Part of a small language model's weights.
Size: width 448, 7 heads of 64 (1 for keys and values), vocabulary 4096, 37.2M parameters.
Architecture: RMSNorm before each block, rotary positions, untied embeddings, normalized queries and keys.
Training: a variant of Adam for these matrices, 557M tokens, 5374 steps.
MLP neurons of a small language model. Each row is named by its layer, matrix (gate and up: input weights) and neuron, and shows model dimensions 320-447. Each number is 500 + 50 x the weight over its row's rms, rounded and kept within 0 to 999. Numbers have three digits each. A neuron's up and down rows have the sign that makes its largest values positive.
After each neuron's rows, "fires on" lists the tokens most often at its 100 highest values on Wikipedia text that the model never trained on; "fires in" lists the words (lower case) most often at its 100 highest values on Wikipedia text that the model never trained on.

L12.gate173:416663554605424526452519488502527408556538408492525519552429499498498519526506575589432403450510449601473443502539584518513390466514547479449478550475505514423455529502489488440431444430586524562500485501558463445511568449432521508470512514456470416508491622394452480435477520546477494436488402512427500388472585506425478448490547514558492495471443499621459451499513461510497488497494
L12.up173:553466521527516457340545463491517543546466522598507483502563559454571537525451482486521472436568510550418529529445438449563506571589530500442587416476487417506607556520438461459413441542480545498412528479477508524487429494461479543398475522489448476501472364508478514516556518496471510477474490509445472401536495493552471499462486536491492602421523463498465488420472473469501466450486
fires on: " it", " there", " It", " he", " I", " There"
fires in: "it", "there", "he", "i", "she", "they"

L5.gate135:412520473427477497500474537465458561504468543571523619528541463512522498407434442478425435518486486472483500542468449480448449508515480447489482454480501506430525451566510537466476501492479442558506578484432476490454478567503515455558487503442534439450479532468505535595526467483466615411512461525437447399505505487507384398502555476494523506489619368522418573472561430529461467343517
L5.up135:482510608466347496482560422481456472567581376465524547587556513504480461590511585492408516544474515435518481474542451481566485514467552454425446533445495511484514419423460498473634474445509418470517563452454508553529486411441448594568529521490448524524443423528487523514520488471538563533515514544511533511576515616504496555486456505563619432484528496425485489545501469487399465443496
fires on: "re", " there", " There", "here"
fires in: "there", "trechtingshausen", "atmosphere", "greater", "family"

L11.gate235:523439531561428446466456490491562553521477520434483536456530542424468413454482541467483550487509495506516483499415467410467523508516570398468491408535510546325529480452438500489485437499438475578506532447501503492405555438485611463547599516520511424491413430538460437525479548389444483543590476451501493419475450435454577478455532509458474531544489533533540450527437467475516464472525
L11.up235:456565531468535533526442507532460485461446536549493549477399500456601532491441518488489496427471458461499485488481516514445464505443542567491516508490565513478545393513429373365509534511438528452426574445476521510451502488641510417441543498355494479500484532529459632447461527438465481437536507563467571522617430522562465511570507474416529446517539500453480477551485532603532522480521
fires on: " of", " the", " other", " among", "r"
fires in: "of", "the", "among", "other"

L6.gate775:513541513494482550534513527475462571562601568519465618500455575528426421492495533466466543540507526471476521455492506536484443477540493411411501511466440498527474488508546439436442571439474405516527463500466507531560569543474547488493560474495493425410490475555531470554499554511422405561395417473510474477543534428484472465490469391517560470509566510514442441396523481553569425579504
L6.up775:517380564496531452479514535565431497505527564533377571439438627498490467487435526471522462565553460465522501519580505467553397597555483507486569489520498548521493411514530526471480504405571483514536553520477457516590551481510571524461527435518473474425479427619462514503527446519544554620527408348513500520492570516585455438421600529459548533485476534530430485439573512461522510561473
fires on: " it", "here", " there", "elf", "self"
fires in: "it", "itself", "there", "herself", "themselves", "himself"

L7.gate1125:514464526501404494470445521436500492530502548384671540586479531505479491518506385523486483396434494503492528412524427502491547426508572583491477478461581493501465514481499540440519508537562497480522477428483533527511580481445477516541514531413473539577442466581461540445532541535416519575513465427551431482542567466400504437515439463437465495479582434415494467524432460498419481468457
L7.up1125:534554498547527528577529506503545466462484508487522564565431635524522552477579534450461485492484523476511464501474471388468555487436441387507496525477493476569474504428509528569489539561483488501468497482511409408512564514437498626516502441382509608466478504547459433475436469530461444524543508450504480553479470480484481484580472579459519574469577515599494474470471421563493437446497
fires on: " of", "m", "f", "it", "p"
fires in: "of", "makmal"

L6.gate141:487498538593448561485540504434465558567522494531437560413536469450471510529547456451527460395518445541466502546491525540439436572484541508439427511467432544469496523550580481513490490573581475449462526467528475449402545535527529518574486463533514542489445515536500479523528515524368486539497409499387496495539514474442489543544540549544520415505445398520459476489457487495495611479534
L6.up141:471515465468434468416502437471434514474512434488522513563572537507501474455505430514433402542493454563566543601430497581512405515455514549516482539443478529501537441386355461454420470537556532473474395457549459491522523554582530552536502511455479550414552567483533404490499484459476453511511470486444430478490502584497468479458461439601456450524527425521423439524513512504505507508545
fires on: " only", "one", " no", " least", " No"
fires in: "only", "no", "none", "least", "of", "all"

L8.gate924:471591459510450459494447519475485543462605424497534522572504608538526511521515498509545465501496516500482517459457419393465409487619604552519509548505569482476580475527558434461548527441543462494478449534427391502492591485477506404525503469457526463532481474514556519460590555458387523497602573461440470470593523485470384472552517492469474476492530476445574492539435546424596613375473
L8.up924:426517450558432499501497563479552488507451577537559564431467416464582489489447491546483442528524456567575598536608433482520503629466438500585476480530473450451418544527489413580483503571478457529504519384436548391519522481462471435417475486438448490417493512578534468462514531458514472459531532480566496529408552428514521465576422489434513457517599488528512475504450512546499471560444
fires on: " the", " of", "c", "s"
fires in: "the", "of", "com"

L11.gate190:463457496513496577411458474495484454484559460473481491576433470550501544494580508479406447461586361351529450470525612488536541541488528478522559438554478511440488552426539496439464522484517471573580553525553487450485462503506595555474577477511623556529456569522474530572443450569489476539496480507513414536515483340515514493539550537443552536603487439497408519497536499455432538467503
L11.up190:439443424484448554561531487463546566490475571510557471451454479476534533472505571388523474435508466542539489495477535513438433513454454498483468502498530472488518534483517486525464478518530504457528533486591517520492551375564391485449460490568523466359539445509568440420596508493494566522562502517508423529518548544436442494458486508437582402505488401575443594567435447506522445535447
fires on: " of", "ent", " important", " not", "ly"
fires in: "of", "important", "not"

L6.gate1137:546507530574541497396592600489527550538521479446462549503527442497386678604442472505384447474559543531456566452515509544459490539565510551484556379523570513535574506495547511525440520504415405547513534551587490539575523497533532522587435515547483537587513581412531580568520473533498483499555460446469505395485504441531483417442475524561445539499556414546490501458505493526467438472439
L6.up1137:556485516605545429568542430493570422462560379523458550532472494486517510459461438499469355425544565536377472496498487468428504540575452518487515519465315524523540524475515531540465465552545550486551587553451500532534440580457484572461505595475554439470516457480479488501508469580485456470458538524470469433523500441500540481474427551553491391555511573523433466500523459503483467450489
fires on: " there", " it", " There", "here", "one"
fires in: "there", "it", "none", "sir"

L12.gate21:497568500485468565478517466501501496520455487489391565527468459480520559401530534508521503479530477555476574479431516477449457446520540483484503516437622580561569575559427564448546512531568448571519494482483522446556367500453577559381370528501527482610503419453509501560435564521552610500589430486568497467478457475534447522532491561512442510496485537524541458508538505499512567425519
L12.up21:477467483509567486530420499487482546426558478588483437414474409463485462428419497489492516491606539486516574520550471471632569475500544500524557520556468473497501531517440443567482590586581459510560468493471500468476529514534487527457450478460469562506485468464485542532500541403476479487451580434509445495458515584652541475515519619554364534549530397550458496503490498473406479506436
fires on: " he", " she", " squ", " met", " comp"
fires in: "he", "square", "metal", "hearing", "heard"

L12.gate504:515549523430472569512467564491556514519498506475629514503525501450433505554498413467525508510506604572471558628391444536448565583531579507503510589567571453598538540444509477466476530507494425513449480466525473510499598508457513509446479481471475452411492575549595561557433635464492448496542473480515482383395490496520486544539414459494558499500521397514521472408494497481596501522491
L12.up504:551556437470542515573505536497535439466500531472545497467421558526484526525560404456507558549464520573538560564504525563534456497520478496452436565571592457586476489466446490506540564507430503440399458459526486453572539534474451575412522491464444575393489581412583547532511445507578453539560486483601503475520453547502433611491465517504451466459533458484489518497480498507593510497521
fires on: " to"
fires in: "to", "tools"

L8.gate354:418470500479509551553476488440419512560572449524469552527347502457586406417431546564505462560493504550445513564487491519467540482613646398442545506517574486476415537478389483377526553431447424494583466433445492440472562520493507539493471481478386522441416493579496558535429448498458538539437505431503405428503524580549437504461514510450515524498487517484510398460517506449556502506461
L8.up354:454477494516510463408588505496561491490592525495531563513444461391550487510464553438576525549604460446508468496497528466567488473559439469576535486526589509494578574637458479558477543518569530528526484537487510463569455476484547496409512435509483437485460571521496608423445549534564415551416613540524449459506529565494419487539517631402530537503473557516482487470489453487560507537515
fires on: " he", " she", " they", " des", "ug"
fires in: "he", "they", "despite", "telugu"

L8.gate964:509481596429513508436556538466486533527460530479476378494433414466493466510449460510481467486530484547515443444541556473451510484439590512531516494519446607497496466597435594419492557524471429597581409486579384427559484562546557523473459547496377528447463481476521528499522551561429471496498472441477558485545529536583449490477624501439471453525440437471473460443517468501551423544525
L8.up964:437474443507416429434484534487502456502496547535588469454527530474473526570458457533478529539445475561459502498472486582482492414540523521526506506494521496517562536546537528445538496485488446453470534461537547557569517436474499505429475462460487494470521466498601598556578503477549550529529556509568480509503518445478488543528448522457507434514395506548474444557468526470600461573473
fires on: " he", " they", " we", " arr"
fires in: "he", "they", "we"

L7.gate1145:555439548518445517525367510467586497499510485527458535558470571485490539510467445542542472438392530505492487565511552477517522554539551502485463588558518487458544530454560408459503553459550464495542517399493488551445522406527462511590519486351531498447506459570418459549530540496461612546478435417535477420571601455456537523574509531505542516506533534533413490419412458526439520493579
L7.up1145:494519490497434492514452512493530483436477550523471538442553481512487504524563479547576601535450570522346448600513500488454474427579552467435508504453468515482495569509603412504405483411466536488474504474525489470418399559430538415491523569483533480429477453412467553441447483575486558408537545546501466451428473552537536536460513522518532471497561500523483459480532534523492563524605
fires on: " General", " Team", " general", " of", "eral"
fires in: "general", "team", "of", "final", "generally", "teams"

L8.gate547:477517471553538552505458511488473530510486588508519599496592430472507470561493427477468507432493484536470495466516476555566559581613596565571486429546457511466451561589596510551457534551533534521478447415545499482458456440572612506521556494538432547503492558550541450523468501443546468451604514453551450487468528459470412483540555494554375515444481468549493492492502525428444563569448
L8.up547:515599485482492493519558592495444478454544467522554469509554495493564540439368529448504421514411475545498473495428472429552526506506477555464427432468526542519539613546352487525492619377460445497472448561488536563514498383555525496432500562484539505362474473453462442472483541593544551500470491504502410444438536482558469426488532480610583471484491473497394478497562528540442485487468
fires on: " have", " has", "ly", "ually", " not"
fires in: "have", "has", "not", "having"

L5.gate281:530489491541367500463397501503561501499497546447462488435502485456528625456504526480615518486451565459562493397520466515465540540450529456402477606511567476515522476504536520488545462575552499540557460458542522514524516502423472480514597445439534493563486541582475482513532462457449491519486434527554412471511535562501516461594503488433463486509375442520530484479442458548476474403555
L5.up281:514503528479535426509492424545358578526435515482553577470497434542539563470506474558513439528485516478527476523540466479488567502435476522463526473412566372473484489486458517495511424511520454518549445543571497538478463445592575523502543560466564584545473483555496543433492505388411559469462447487498502450499586542613583516448504590502500498481484479462449539445476462467548531482529
fires on: " of"
fires in: "of"

L11.gate413:542458493551503530486573487498595424592552438470545541515481493441463521478558533498494528517397535556497556539443530551442439505516533547450509517562545496438434546556439458454454491528505431530552470553525437494517433471567492548577503443478571523568502553420513618529468467492422425463458443507542454445505471502489517491470559545455556532512498506429520419489402444497505495487471
L11.up413:527536501508487596492518498479484468563489443489537496493505440538476548376473496497479419485473567537512482545523444420549533541472451580415549383434536464462510546551488517392515600489413546485524527561526469538470510447546528541561443477509570467494581489560535525552509455407513480464475408565544544491488551494526431498517518442498515602513425540466496427459479548537539520521497
fires on: " as", " be", " Website:", " listed", " of", "ed"
fires in: "as", "be", "website", "listed", "of"

L5.gate1106:534521417525444446418565570416593587484503511443461454495503485505537473486398590454517504373472571483519519483558432480419604550508488507458456509525438477406547458543553471483549522436556451572484453491467543448413564461564424405552423441637561501581498471467570443466505515517536515460486571482537429507478557538476496470484544592545477444529471501485553504513419478400560488522396
L5.up1106:531469632509557449452490591537529507539465498476558514508482507517558422480521464581554463395390439449564469565424590502498565469420526501564531462470426573584482595567458505582612517515514519533556501512427520566482586440468483451473490553461531517566551518494417408472464563609590484518560481532487471567491496598524515396514535502503478514511364476460468505503485470486581513515497
fires on: " has", " have", "o"
fires in: "has", "have"

L6.gate23:532505489534396498464516537459482538419575463522475542581535503468500487570440475496520585499546577610536472515492442535484508491581554476497526459458443489486500541498421450489536474469511473520448469518547499518583464537542591507421564431516499476538458480518506460367462539539464522504554506406484438447569558548447450457465527640457491437436512543465514428528521520408419453578574
L6.up23:366518510464534524435513596573500491525583554535458478410515436465487465590485536512448490464535575555479524527474582533484511412499491559552459472494411482458549536587516518502430409546485503517482467528524441476485483482440507457508476546518445465572494424525416452485453500470448494541360461534498467474535577520564436562488513446484454512523521538524481526513482495407474463559564
fires on: " he", " the", " it", " ar", " they"
fires in: "he", "the", "it", "they"